config.yaml
num_key_value_heads: 1
init_std_qkv: 0.0395
warmup_steps: 114
final_lr_fraction: 0.0
train_tokens: 223700000
max_steps: 6827
MLP neurons of a small language model. Each row is named by its layer, matrix (gate and up: input weights) and neuron, and shows model dimensions 0-159. Each number is 500 + 40 x the weight over its row's rms, rounded and kept within 0 to 999. Numbers have three digits each. A neuron's up and down rows have the sign that makes its largest values positive.
After each neuron's rows, "fires on" lists the tokens most often at its 100 highest values on Wikipedia text that the model never trained on. A number after a token or word is its count.

L3.gate16:512526472403528502566466525518407504477522450469511500478461507484483497507436511534510519438493512462475455499456532459439436567480466442452518550470439571508511570581514493436479504486453492581483572458532495513530453524519462518546435426463506535493546483517515565433493430442484446457541523480510495474494479420477480521463446491519457535486474472612456467499494477484569591460517497497455539512548474522485478469564509471491504503522448534504454523524509501454491406443442514
L3.up16:570465527474533497491564553457436514507439476483497470551507413496540491501467476593546549514491523469510477481576489510470433465515401472473449548439474469444553561580493476460537505426487463437440561464542492504513476541523569481521465460518508507487472567446457516521505446483506466431499498455488499428477521454429552489542511481486531556489514470514508577535523555481503497496485547526511515479461508528516503460514540512574426500549527526511475596432564493504556417519502490
fires on: " as" 52, " —" 22, "o" 7, "ner" 4

L2.gate4:599580497482511470567465479501422496486441460521570590444552501518511516572520491525497499489509509517496528502504558491494448607556557485502440534472529493456422458503522542533480499387547544542504491499535491567545436492482528486578494469444505558466495518461549556462454556500480451509492471534493442495476521438456487485473522471497511543460514538603439479512488478523493546491506577506503395491486437505464479514497518514505487528476422428520507494531494489556487495468547548
L2.up4:497518428494512483532471487494482488521546601480541474549544528476458440497525529477520509529510507551459525504497627463517584523496511472484539489457545561481452403477487518460450516466460518515491470496485480490535454503511502542518550440483513475489545543443523492472453556579519551567517501526489479445489512450445500471484512503535524440424584492476422527558489457364517461499501554481483450530557505460503511514501441491432528487486559524506539508557568567566507514565550502
fires on: "-" 24, "pe" 11, "in" 8, "ad" 8, "mb" 6, "ab" 5

L2.gate645:526478583395471530499455535431579526484511530532493593497504509439532523577466521441487499519501464471406472446487570498526563523538487554433491475520459474601539508472515459424586519394526438500546506492539471476546455488532500482514448523510476591549521528532503532511507518501470577511507537505426562514445537481516513518484552511464442515525527509504510500486491511516465520560456454493427498520433473519511519543553510533461567487511499466524480501499499434529500468468543559
L2.up645:502488550370508535485446506444583522484502536508532552465481485490496518562476530429492515540506476463480494475461544536538562502525552518477452475527441563573519503505530463426543484449580463506604494504478439461505469522526503528493446474545480566574518498508471504500526505491505600510519564509464601440457530559502479509495607484426466528573560535514532513483497473539443486534471452495459471527486506499515525562525489558476499468503518442552549546507496472560530483482539488
fires on: " South" 33, " North" 26, " East" 14, " Oak" 11, " Central" 8, " West" 5

L3.gate686:507613526460427524566542488492457486489452485500472467492497514466497461478571543527520471506491553505484451457496474511480557527495448447523481583525468547406447331420538501509547490573514490524489468477486516521515488473514519431468563496501523509539521516489530517417456472513478521484506485474523502546475484468508550485527547472467536576508574519470449418481431549562522497511479507543508497471409503544488606451502479526521467459481482545474537521528466549508504536445516511
L3.up686:499487520487451532528500571472480487555481524500548486511529549532486518462493542471443513593512562538463459524454554506514584452527524439425494574512454507533550483506487480548422512499423465531517551533435449462530488527495513516494567456508495471535479498429511474456445528525499496471540520500443508442526434416552528451465481482561504468475543537551521466523465441554462464447424471486538465500453477513467477537444455450579460480490573564466516526530551519575570538496525551
fires on: "na" 35, "ad" 9, "de" 7, "d" 4, "-" 4

L3.gate718:531562560505536575490536510519526558566494506556527454514559412394482482514448521514525529419475515471495463523509545545527449491475496494474521512511507514488519503459495493477518481477488479490415463573542521489490400528456502478468567435508530470500508635463439467487559453479455524463492498521504463543463528438469537389440574552452467489454533491498480514520562499486517456497523507540514467539509493558541558514401482541518526517514552543552441482458478501564479496491481513
L3.up718:422468527507528546505451518487427412591550523554441430528480544508555484487419454608533497476503491497511496482456511528518449499465464469475529472500481469485515490501511488543547425477531542560430535504458468456483462516482527459534501482495505530490476541527525526526381512579545492450520546532473546503479447476539546470505466448538473470508506565515458576510559506517512511505482512517563490535504484547507481554467498587503409497509540517523469575496586510479515438487568415
fires on: "s" 92

L2.gate591:503512531495470428546453484535566518469466523530532504469492509519469496493464514506465477518491515497466373456486577563471470462491503483510532534484493515542386431565446495473501486473470492560567591468456545559573571503452461485502487527499494549499490512541414476457541466515430499432553488472526565531483516410543549494500519468460586456459502489593480495491519510489434480533508418476476477493538584541514501497477438498466529508489528518472510528433480491537541471452529555
L2.up591:457404526528503501503560501404577510491500473466458457490549545523546529517498513504423431444516562524462457482509518482474441512501584464507448410492561570454462506512527452514530492536489485533463474432488529488563399513508485536475497494519559460503484518558453432469498447538479588483492488486463421498520551534510531498567525551484495504513492495512517568529515474471501476561534514557480608456511513482498408467448477541420526506489531514529530500459459445518534486510432528
fires on: "b" 20, " G" 19, " b" 16, " back" 11

L7.gate587:394496475535519490515447486530512492515522465510522511473459475512562541527561577473499501455535519560505524590530460481495545465467548539494495550489496514506452447514492416485490490400453420482540484453518553471578572553377466536540469486449544546579532497521507459547479498514504466473511488553424453474514470474530534445524493521483445468519514449566445537474545449463480464457519483486439537536454459498543514506535513434583486483559488535499453526485500517513480491522429560
L7.up587:518537477442440422472511401511440537470489573451485457530553469483538515454529436539561493555459509457585589562501564501456474435444423509551503481533511437446494494505541485489530522572518506513562511497438489479547506414545517513538553549584455481491422493532463510512434429547522461529505492500472533494512481502516564468492535464490562428482541485493516520531476479553446502439538531438492492520521484458530490471433496510482544449531531468502514517559498489453504508430477494
fires on: "," 86, "\"," 11

L5.gate659:396524480434594489435495570522485478454509528497535431490542461485578469445508505472410499497470444461562469485552432478483526565460493450479545517509519557521463461483445492541479523426441446429447536487479513480532484526549455484521517523463500443520493564568495500531502531502581462533479528521486474546524531537523533530456463464422564517487526500533439505488502477514533502460470440495476562532477524516555589472604447509512459438524493512527530417511470527515482533522516527
L5.up659:510568477444597628505524478480463560476460514477482512526537528543514437490371569442498473479569509476509573440616461483497510453456521430468487499552553508477521508531496517565462568465522477504532461555530498473476463510453505412497535513514560521511537512493483494532535451483551562488471476497529470502465507503485444464456447439556535480474492516494533466545489467514481482471428457507517540502469481448532575514464499579523542432551463446475487514529478483484490485469508535
fires on: " to" 15, "|" 15, " from" 10, " are" 9, " were" 8, "st" 7

L8.gate768:478554559499574524456484568502542514494413522585494543520507553483489423547464552468509497502516473453510509488535543451472501486472502470477518479490466569546526472422522505511549477506480416515480479528429544466473483465471598578468450526586510510537455470503551465573429488508430549539530492587519523476481464540585523529557516506487547512522487503532500499553461454501488493540463446577512442478558509484515478536428463522560494532449516465438509441502473459497430490497476440
L8.up768:575484491476512548507493487522443550464528476511560393525513491502489472435510474528524507462495513528549510519554496519533441455482480497493497573490511451512480445536487547503475539480509449464539515508498500500532455504477517543509475511536505515476493486440555540505542553520501489541527409471567549502524520459507487473486484454564548481448497456415500527511466397535517518487552428466411513501386439500442415461489490427460445543454465579415468504502505528525570412568494487
fires on: " |" 27, " " 26, ":" 13, " Mar" 12, "s" 4

L3.gate70:497381483530551499473579423453467481506499517486513555482581532517526539472465474450552507460536522473477494524478587479531532469500506521519417463518564510493490594545501446472448531504449499476463523459519555426486490504476564501490400540540453481537463541523568462522479507485481512458461454555439506475518537518549452483455429536450518472493518529504544531446456523537473602452457462458508525524517577453478519508526496554510492543464588465487491562532467484560450470493476490
L3.up70:573463522551479461463566575484504489458531537530520530435536481530556562497493477425495519489473508496529464490551498427506546433554545517512469525486475543534403540508511521428489546579494603508490511450516508444492514409481553463516501556567499500480485551450504418541498541522610502526552477498440501504582460484497506450430515531447484406544515531490550546508446544477497523505483434513540527474527463487494509499499496519551491507418533509479510539559456486517462483530450476
fires on: "t" 12, "n" 9, " and" 9, "st" 8, "d" 8, "r" 7

L3.gate88:570483532479513391489537536487473502452512465492522484513533548499501457537486492483468554506499481487468461557537548621469500497542484538501508555467451454527511522439461458550456537588520548486468520529549556480552483431468490492545525510508542551563457555514499480533486466520444530566454512516488484535549468528581483568495482457495598500485445540506535479524554535549513525516516438557512506568452516549571484494570499568556514570433539528474514489500501448540521453554504423
L3.up88:527603510495537409547462526491504446371506467459519416530512460458470518533511497470489584551529497481529564503541517571521524550575517495472443588466527540470470472520515490482476587525556509563414525593563531462507526518514557506468489492543555497461506514507474556522452468548462520479479421538456504524500537464472477539461495479503519546516441522521480517504464538440480557430549457578458548468467523535512500503539504525532489521443483481490477448485449553481521518505534501
fires on: " |" 57, "on" 14, "un" 5, "vin" 4

L5.gate518:518476490529509562475497495441550502441490471503492480519587414463548464516521560456469527496489505512468450532436568504535566502539475553466445474493557455441526466455514522528471472449517551452435517519479485477461513468483510528564449524405489446508442466442522494535508446509536500507539515461446502466488592462511544439549539550524487504541446580481538503467501497520579496494519474522471563507495502432427527462484438481533447470577543590492420494452495448488460485433545519
L5.up518:477576502559517451555502470471466464480503426492587603526567503415535500467499491513535487532450481510440465497519512460546473498518559456538484498477468539490512539472545529499512516485479510514489420532551544502567506457527435454465530516523517541494519523540545486510565433557482459484449506506500563488407578518531440471460459523467550484573509560437484519517560535500509499527469404496451453501522471531479533505498495523474387531569513532522473443495519461593456533526498447
fires on: "U" 13, "O" 11, "H" 8, "C" 8, "A" 8, "D" 7

L2.gate606:502548445443526502495494496505511512562493440508502508503537481480539505596570507541503516501518533535506551575499514418506537504512393521469492418517501427533491472445490505490561431454436499463504462548559540535577513444510469441529491524447484418514482457543566514485497509462483501455467479446511424530526579525537475549495467482512447553503512532448455518414499507479598466500541455553512524551502499436458447547473492489566495505536480572457419523469564511492473541486514486
L2.up606:475521457520521451504474475472483493527503446495503455586549505511548554513577535484542522459554548488508482602484509494512466615466389508475479469488472441549574457522464474523511456478518433516450489519602505600506513500522425460545504504473574481535475503508599531519530492553472497490486460481447502529520559518469509565529464476477491499517496529481481582478486487541572438530532409497528551521484529498481491497465540501511510585537498557464470560512512420448491483508532493
fires on: "D" 21, "A" 12, "E" 11, "K" 9, "P" 9, "R" 8

L2.gate139:353503385499515563492556541531518522561523474546441497533533504517534502544452473579523505514532486528518525467431491478568540409543532530403524492520511496447557477474490484498475490437505459466534527524516505532466536512557547518500500478512482486510497534583478448490549491476498470422474492506490516509412485453507545468553419484495477474515547498540460498491530503509482473528454541563472558555509508415535474462452492458499515434534496459518566421487483469484562558430496486
L2.up139:460528484527486522482558491548497565551455505487515526468433446559451490530503465512512491555532505467488517487533468466562529475472486519530390463466436461431547512490488460448456523454481536495500479442575518512518469557437544431527482593521424502596466523602548464535509476529450527486405463529524508449539503460517562456498469585479514439502495477539487476521539523537489500499516564547500487509452458455507575529528469528503459448480505543514449468462493505463472536412500439
fires on: " Dr" 15, "dr" 13, " Jr" 10, "tr" 8, " Kr" 5, " Mr" 5

L5.gate258:581514474541471546457477440493449533527510550567469489480501541433548496490487456511483489522418523436549426446466485406398485487470483530437561521506440480524469484556472512509562507492461500418534514472479477470498434476452474539512521437515497510509443485465560511518437487486611484398485503534522492567449507506446496494513587568467469517493577536502521520444467523522479567480501485532503525521453534512518509475505490407469559506551501488498507498450432457509520469539540468
L5.up258:502470522478542541453497451509484532546513510511467546486570490425444523552509520510516500449464524508475463499547548539475471508489514458494550593524411426512531490507486500482496514563541507479541489493504583523441514423488485482586477510533505443512496540524466510528511519409495462426470527467506465477481512452498552572483510523439535511526380521546479464447480529539496585492530578528523559491497508479539615501464540482504543429534530442489490501531419569435441517460531521
fires on: "\n" 97

L8.gate416:494489476527461454466470539523530470522556460542543483499518541480471508470462496453482534496418445504479483570501448555478508511467541447544527500552440485541525478541461496470403432420536496426536533538512518494475515515524507595486538429552510491418462467516500485514489550481516420554498553507484489585538557597491495516478453510459412479492561504517508535540483430478525519533497459523487509465589485500534484519502435446508461537447464443537494455489411560513482432511566488
L8.up416:518506512490557560539479468466501492521490471517484478529514430502530438492402486544519589541496545513470475502521436644495501509426525401466498490471473534427505470498506488493439523477479449472460513466465506505493479494492504456523566603531483470550537487497571479497510521495487520549482515548492435500486458520464485464460488457499532518533541480481485590585552473458469586537502470524610505544587489462412493498532445497506453501486515451511494488486425475499552426497496514
fires on: " at" 89, "|" 4

L7.gate52:494464470499484422458541530462505461462472505454530494494551425443522574436500566516519488496593496516499477466517426459505561524501386520477494487464512495448508537468485479438525517449479544546524485479599448531468494547485500538462460550551470561508506410506507422492521518499447499473492480485512527523559531514502492464541537546449498422545524520471453562512509484473537462479554536437507449436546439461480433489516503500479455459575469465540499565484497419518451536573548534
L7.up52:474480500537462508496507544478546555512459552554513504537540453478534488504447491480505468512492574470496441548449516483511501454511507557525507432480505496468523546536498405494470405559466493494472563477602564508512501527476475526539486512462527498495513458542485492544477514530457465496460480553532550608519480412534573537553433507534489455431512518441574553518549443556532464549495547511497448456464493508522592505598515438560529456518517544476508580511481461495458554471498487
fires on: "1" 24, "4" 17, "9" 12, "3" 9, "5" 8, "6" 7

L7.gate297:458484510464444483526538522507549515470483470447464484486585457450505497480519541427505378467560515509431543467521467396444482495578547498532548452455578507472526476512485489514439425478560473493542488495524520543477471407518437496466489545511567483482501485568450533488444495545480499505487514471509493516456499540494413455513570506546563441510471480443507453489546474437452537577488523491575434464529516475492527504529515530465481495492512493502560518508450481479454510584502425
L7.up297:478557534497535529479565481449640505542496541436538537513566480477482524455466504457531508492479501515453496544526494520483460546534545522478431526464477554517467489475511542499491437503520418517505481581461425493419478549481488532524524564464509490560534474498515480529480529458523468486458460517438502508469550453482497549502496521526397448523489536388539483513528468556400502431441512487500481552517523573493523508451551472480526486473465466494499497429547466549462532579510575
fires on: " ex" 24, "-" 13, "9" 12, " Ex" 8, "up" 5, " inter" 5

L2.gate43:462469490474497440456495587473515510377471482528564502485545524538477452416509465498492470477514611543536519461426467528461471510536499521543510463448550543476507547509443497491481499476463456481456429468623561481503448478449506466521511527513513496468476541499529454494457533466514497562464527456527459463505530498481512469517433453540518513531474478490486530526535467575520476433479489342533513531452461480516560501574465508434490436490493525525490520471452463490466479496538447
L2.up43:441452485472480513495506577501493510395438535541504509500526522508491472416443496502521506489547509534584540522445435483531544520519507607536518457481519552487495511487488536455425520520465476468478495472584489519513457418453476472475527560493545540541410534491507453530492555470485465517518490425466468489496518485551465524510457460502607495502499474524484517557541444554527482477498527380558535494519468460476508519589459496418506502523558502479504571512515452460466444508476428
fires on: "3" 18, "1" 18, "4" 14, "d" 8, "5" 7, "/" 7

L8.gate608:486470503386551565519464570527565514441462505489489526569435466405510544520528546406559505441487528398452456542491575500563516548511454524496499548492445488491519493468477473451549508466513419545446517518502468491479531522456415510510557462442476446531497437413544522460472513465534516515465444537471467490460492472542492563486487448532475475513477488454497525487497519521502483492540429443510471497456458538486479566421490508506490546568519506521520492543460455467489543528473547
L8.up608:475525475509546507523489471472453477530515509483482507524491496531500499534483522573479458470469508504488462447415540502452538511526584476506497479573494526442466490547435479529480492589479557519474477547438487518458514557511488451433500532521530513515505507547524578603548470604554556475595477505465505546454518490459599499518456550415515450493499445508461469506435496530486530459453548553518520485519501463567511521495525603510458488453525522475478576557546459442449426493501495
fires on: " first" 21, " died" 14, "s" 9, " only" 5, "%" 5, "6" 5

L2.gate823:418495516503452481471451523513426472514482536494479488529542537490545520486457488463608555483583585549526493513550582493457523565539515523465500570556441465477520527523498468572505442471531409504589499435522508520501517526496504491543542428458517528524495536520509437439451520501514508537473503499454515523524499456489523431551465511518476519452515471453530485465492557581536509387527473554450459536497522507466507456422443504478520515570511485454475518462462541494525501459435430
L2.up823:434497527455475511505491492483466490533472508540463491568562557459481520443440513482587540400557507541591454443567567491483559510560465488452513491497530449445543532493449565456501516502493463491581502491450521459479463500527512491549487406454520532486479576567516454439442510508520543479444524467494485542552492488508504483577536513494575551452463446476536510527469550507466496398516534501492468509543461506515524432421521479454511447560531465487523474477482542533488550534513477
fires on: " also" 54, "\"," 16, "ly" 8, "d" 4

L2.gate477:552453477445505558562506530467575498467490508421538461464509551438539500521541497472457435538496439534549431465496520511567455542614432529478500439478444474568499528454490463419524556470517491476508489513486460492461503552478483492532542545529506532478453591460494371484510491482446509488567467499445448480452504450440493443511521483450460464550551511517495507477506540452451448500439450498476435540541476482521484445502546531518479496433497535496421474527502466538485504514510476
L2.up477:456538465465461519566496399504554490495537507397536485432498536453479468542512471491545476581510553517556501443444426497514440521594483514517468494434425480562512523492519429448475510597511523543481597463548479559479502438489482494471488505535510468477480523496535459472489535519523546549514461469416457540521431457471471485500511455401541547570442531488440462449535489496537480494525484484512479526545510514571449465522539434476456482465495484456458492494500528539490481520484502
fires on: "n" 26, "an" 12, "on" 8, "ur" 7, "2" 6, " in" 4

L3.gate446:505486514428473462559520535494509457489557542468551524516553533540475502514459581446515475451515472552539526512538454502514513488480569551509511425453481420530527506431494469518525448449492544542534503507516511565479521480495525506431528439490530495568452501511516493497473473480491582501484508490516424461516516496507580496435657561511457488511492539540491492513505496520512518479475495505563547459495485559469534522536460549516418504480583476518481486621541528425453420564487500
L3.up446:523475485449492485532570594549563523452478558461507543496431477433458453463419541486524545534512524527510485503485411486471527463448493482491490542501518505540500496534500477426528418476522485514521487475491534563523527578503464542522466474451502474542484544490541478468558458468413468442518448500489437490647494485500534529487514491445464498553451468545507550460504469515544541495459590566436472458492497461480527525539449497550510450464549523551481482516534513410474465551527466
fires on: "N" 27, "9" 13, "ter" 11, "5" 7, "curr" 6

L8.gate344:431537571438532503492451486480456494507432474504513549525576480515553503481549483526530570494523518559530543533568432553465501586544518514471509478504546499547514604526462544471478497428494478495470455520493471520570570503461506471480518434453480518509489519457534473445482498449508500504504495541508545485531505568479451455501484463477499497576453452538555526508533444542530520525491491530435592450523460477504466539477477447542466505537440520422463539455468585543571385488502503
L8.up344:538538552512459496414468498514420501452475471567507477501465483468514521426525479478517555513503475537565530455481589559433498488540592511510474484506565500494565533524559532449531437460513491502521493511480495514409533448531547541505505530494535456503535483407471496489517489539540467490520521553473464517470535530417507485507442455533509544548445466491550546483541500562580520435476432514547547524498512509539432462517507479475548497537425495519459482512490480416530374502462457
fires on: ":" 28, "," 17, " released" 6, ")," 4, " made" 4, " " 4

L2.gate86:567503547486501502496537499490499428469471505486464491502565467445507475478507501545470431514434526560497527502456558452519524448476542414479390548526469442471479535435501508495487502585559477547470513481523491485548480547432546532513495465539502537541482431447501535453520493573465513517455546548549551566434528547484502568411522470488486484459490489499574459518518532498506513476536575506459525483417579487579503500546501498469540562504556517513473551478564506553420494536465462
L2.up86:520509502527507473555542465499492450475498493509436590523500464491489512542450497495487478522425538498456503495493527502422540440437553490451466513505459454460504575483481532507578541566587524495446499489487465463574542507528535526525503518512534541603514482503511519446556514580485536489448462529571559556439548494479559582463520471518451480482537453511522508488475550519497543460512486580474519472427596534538482491497505488457477488524541527446516498455608469555455477565511434
fires on: " Sa" 24, "Ha" 15, " Ab" 7, "ab" 5

L8.gate726:437494466532503509455505514525556473479426545528473536513539547510526489465521489460510524530489504513400492539485483529519506484536430436474570487486488473549525478532484459475550504492520449484518431431528554513481510487528472575452528495482511471493589491522513492450476524580500534470539570460533526424516522509471437328495466457454483549480546471574490539495561468511510533496511552559511522499487479467388477460479519459467509555525514435463450539533522552481468496476446584
L8.up726:524421451501532514389516537478473480498457567538479568519461494475520493486577496455522574506476465472529528516541513460493532499460415443482469461476495500414510494487525528472508518464521518534526452439550549478533485500520487473502480509563528483417511472483498471507526450447471520570476479526513484524469462443474473408453489503520463435531534495555556548534573485532533474491568489477473503474536485439428579432490491417463508517469463441470435525489546559434472447393530501
fires on: " to" 39, " and" 22, "," 18, " or" 8, "D" 4

L5.gate255:518507470456533477533563490460542530510569470498556554486490491449512491474506462488466488540451544490511483474483373549489468504532443433477542483492450439457492526517472500493563541511487471526472497498514455497494476499506458464559448437513568521554393465514511479443475406425507545512450479573502509471483546569484540537477452534412445523478593506522472496490478516444552494551537484521473573495487512526502467479410487550487554448458477460487488502434460484579473424460547507
L5.up255:513527522517477436475454433493515546520520443460415535428482539455591587424513472485496436533475495558546576528469478508558519472474477478455544537460436456523502416559530475480512504543518544480511492523496484514485543476451512520482519477461424501442515485525485525465592506426538528524465484548531430479542495516484513536541473479467538492445474460475571474496519504497499425532449453399470537518546501428495509495511443478508530615531492516506459521547520540470571466543529517
fires on: " |" 23, "0" 16, " /" 10, "C" 8, "})" 5, ":" 4

L5.gate599:501491499542470473397556531545458510437523445525567512465512467540538475555438487487524408453514433427538429521575473512474444461475562487512457454489472489460496446466452489489478425521498522475467467547495530428497425523567406571484501512545445520529560509527560526493504525465490540551448450531502535510504517503563530488478493536479400475513506506504506499438510503402499486480501463491445512486437497496511561438517500452487469539447542463556451573512498519518450444492518488
L5.up599:450474567484457598440568535571501568417501495544500518480501470465495536542532452500557506434476414505610499508544464503481568447506502462456484472492448554546465472478534547544519454453532485503526500489496545495461517564530498509461463557516442584548509461514499491474481549452468537489547429535546419495458509406526451489462513491520516472471498513489425472481488522428487537579475445500480450536482527513492450519501524533544453521472507471512487502534539550403494490460528547
fires on: "s" 42, " Val" 10, "d" 6, "n" 5

L2.gate371:479552545537465565490523477486539592479520438520477557521513510523554464552543475514514513580471465561403511468433536517467517454529545533499485465479524466563502515475503483411449445429492530496434489518504483547570517420503554562513494508442470515598497484541539482550543473484510536562493464437425512468536490499444477409542473508486499466534470496524508524502500509534580558513582504488568428560519566452538547455514522491433478538467544521503512551480489542528511492514504506
L2.up371:488600495492455608467510501492489524557540495486495459446474436570533543488494433501536425554534570523475530469478493464502473500476478511480511484457459442457545547532515491481533528468473490465426540461481489467473532494548500565559472511434517467529494545544457495519532499415592580497512466541457522466531465513497427469516534475473447483551534440469483464511503500520476449501567522544548480471437574468471554489513417550575581513514468477443513507498431472467520491560523440
fires on: " Mc" 17, "im" 16, " Los" 14, " Sam" 13, " Sim" 10, " Sch" 10

L2.gate63:484539453448473483463493567511509550484462539532456544471460547436525495419510498527501466520509415445467518452530524481525494480566536473477532446522488483479496492481516507474497538407522521439375461489498507439535547461490475522493462557528571483503533574536510539509468443561483510536469561476502395484471497540423527544470459496568496466580544493533524531537498499498497532483414530587488486394517487445499464481521459509523554521503467523548503486575462535576455517487538494
L2.up63:544539520424502487499465496488504545486484515514430587491473530395507455527417554492509518502439491460505542443537515463523543512528580500527516480548485459492490547478507440477459468501466473479434491512502537469562547455501497498481504548570507436512557563527512469518467471566509543524433461494495446532547515467491520512460424503501416534531523520461503502473458482488556514390473602515501605447459536497514448497483500440424490466530508543536546500530466481554420515519574506
fires on: " from" 17, " to" 16, " are" 9, " often" 5, " help" 5, " entered" 5

L3.gate50:497486500465471570492479467468518508566493492591452523531591520501520482480446523498512444446536499479598394513465523545473478541467456466474509624463512489601490512507521493566498545486528423560513471513533445543490462528513511479537501532511501538513446486465535505458509505448497610433536542509498504605492497453523503443568529529490551479506508488526519509501468539438560533499493448505485512527527539467468549435403482478527507483479537533508472424508409503487524491498458525
L3.up50:529437488503456496485514477462480467464536589541426569515530572452546448427437415502649534554521476489433543527584463514508483549484449451514532550534483507549483469528526460540482396456499515432487535499494605503473538486557449534464498463477511568505507541508481423547534508527504477512607476484526518504502503558532495502451526483512551558481495537534498466551515502534556500491494474495520485539509480522478465482536495519488476525451557486507419472471491520526487498550463510
fires on: "s" 83, "op" 4

L7.gate374:491480512558524521507537505473511494437514449500560491478473509552495443456429503544516488464607503503492514484563542537496503486542522469499464498476491456526532473473526503507491530491488508495504486511501462454575553470481478502450461528469591533495446507391419561392465466491440436550476548501515501464473487522515363473555498576478522513579401529491483486527492508467462502528453492467583422440544500495536545516482585465535498463481505566475502489560526507487495470564532507
L7.up374:473493613590480524492501494477542489479516521474534445543496504533549499450439621481556493478477495544410526492556451512507445552446480451539496502475544497551505503533491518556497510485536422480586539449483476559477503513497475492491487404514467429539485446528467557554588542498465465491539472493519452535518502427561468458592531536494461431532446520459495506547468504510526479555524543446499532555532492430460479478537516516484479467443572478506499496509504573510474497527504545
fires on: " ex" 29, "-" 20, " dis" 7, "com" 6, "p" 6

L2.gate339:449571407605486502499486489525424474525475484498550481482473478582474541496478453565556464478538511517423485474558530529552449463538509452450486459488528541510523486545484518441486499485476484503531528411513489470598426562498465525504545547488521438534558494529476447480487457462522454397453503561447526474506407468571506444499506555523481525452482445540439490484493520498456480520506544491480504446474479480509545532423467523454505521497506533455487512392509501525513526459544527
L2.up339:496467439543485542521537520578477509545488463550419520563446525471549432487488506533491490430444486441534519533540515502528531541541422513529487489490473473598545513521418472474543518467492459486443543444573402495492471535504492480537477481478418514487504511473503521479496476489467463540528463465572458463515441482479489536502461526515527493435536464499519514518473522447453521537496490534498513549478433445433555411568480504500518491443447494475465558540462531445455397581539547
fires on: "ro" 13, "dr" 12, "ra" 11, "tr" 8, " Thor" 7, " Gro" 7

L3.gate442:451540433495543509520435557510502452517510451540502475504506577453517450496482562497500573508506605564508496405441538452432511525463526452430556522488492520541485466507528461456556437479500504475456438533551454525518449485537431526474548500507595480467511498519503442515522464468476576516448446503443527456544496460474558489521419453495516553487608461502446525483523524525491471589504494527547460539548496559536465500475462546482526470505576526523517505512526475549500508556515483
L3.up442:502541555497502470427474586536534547579536463538511436505498461559533567476539440469573467521491469510470565546528491496460555524489491495411496513504567424514478519491546488508492490537487539511478510511471522474462423403559490531497559460521513504499511522500448545486491504435487519539501547506429524472496525473520522486571507518585485583455583452519499474530498547579483498530470488542517527464537437465492552432492501492588564518504479578423495525495540497493507453430431503
fires on: "m" 28, " to" 12, "0" 8, ":" 8, "gu" 5

L8.gate807:501579491530579531455508422507494489435451520573450505530459480546474524542545461564461522507515580436460447499531536504485580529482521439450437558495510439513475536469520489494445524437485523589447488456505547499463466505549510490513490470501457485480465452551502490497434484464445435493460505495453495517444557524474489561479560477468614534503458466467443472505483505500515470438489496495409480514512524494584500469569574490543444488498488549455470457462547507570553520511498532
L8.up807:526554455517505490481477410493459545469556486513486597551449441533537430473541522548526490465433498470534507465483465561483462531453567403504464549441465446442415473474533492455457548556496473495472524527473559405484483545489513509515450507507498541509467535483446485507505451429520434438469554541475420526465489567482471528451489532511497489470437446512482489502493489498495497502522501515488449413504563506544476447501408474499526466505502554493585449525560477510547477489558510
fires on: " b" 21, " as" 10, "ab" 10, "b" 7, " Ab" 6

L2.gate50:520488478444485497498518604494504411487498492456493607502542537526460531490448497475520499511557573512492548540496660501532508561492528488447505500423408525505516552491463500565510514491458509560469464471504532596465528493526515459497464503527488498542474519452562477555483460451484563481600535471492482512500481480470493404457430582434501470509460510534489456510519542481500490436522512531512502457499496473470547474522499514564526536439486437482533483446552480484505460449461514
L2.up50:562499532462457529513519554481496493528553520442402494523503522483403547468453414427513446466518534559525504529497507524514560528464506512497515492416489544530535488440453455508502437477456525533478527491482519508501553434491570563498445560510534489510439545466557459531462518531531558440530493520519450597464549515426534499440544568515493490508520583566497502504528501434514446539476491537478495464512500488440587496433516475482414536466500530535518490549575504489475487554523469
fires on: "g" 32, "r" 26, "t" 14, "st" 5

L7.gate597:451532543470507510550449459482507502495549537513478507542530533477458583451509447498519451441519551653511443506500494423499499469478494525456578500538460472529468452423472570505548529468480481470419467483487440526524530465501477486500478413505505470523553452505458511503475545509489479429483435494515520537556503576485533483533592507541490452501500537513494477468476516532584494482479513511500511496471555490499445475394506527545433511502567504481463434478529512473459454395553523
L7.up597:509513457463526583451484514553477507528458465466499557477490522500426500463484538579548490520448539437539495530486520538480442454529441489559474515513478500550501418517531491502476493482483486548562409459468562437518539521582487546468383495504495558477451512522476422592501479491494460511514522478476470519522523528555511528498471482477435540527492559512465491415459527507518472550525601482458468472472461499573519489464500539504441439458445500474471465494549507434518469522398464
fires on: "\n" 55, ")" 14, "9" 5

L5.gate643:527493494575577458572523466473540481431507474533481483550505554508463437473394451515556513506490467492616505477493536550498482577527485488546437492517463539495533495461469433467513488494555466477473539551536499481467525515439495553426555547527481456538468518570532499517480468517504542480551460412480573483461570503470474527526442457438525481525469583549551509495471559434470492431406512514486474449523463531551536542501495508493549441461539475497453507500511499511498548537539522
L5.up643:505494433541543472548536487491527438516481526440494493472454470489453471488471454458498509531448511511581509470481494514487433547463445459503486470560501455482429462473540510517473455454455492461524501466541471522546516516497527464434495524529460532429518562527496502486495497560498500516549493509496500543472579516509543513492458487429563463556481500495446544473492719512471517520476548486475513456593474519527499496510541528510499535523584509505617469477499470544572516554472500
fires on: "it" 15, "k" 11, "on" 9, "b" 9, "t" 9, "2" 7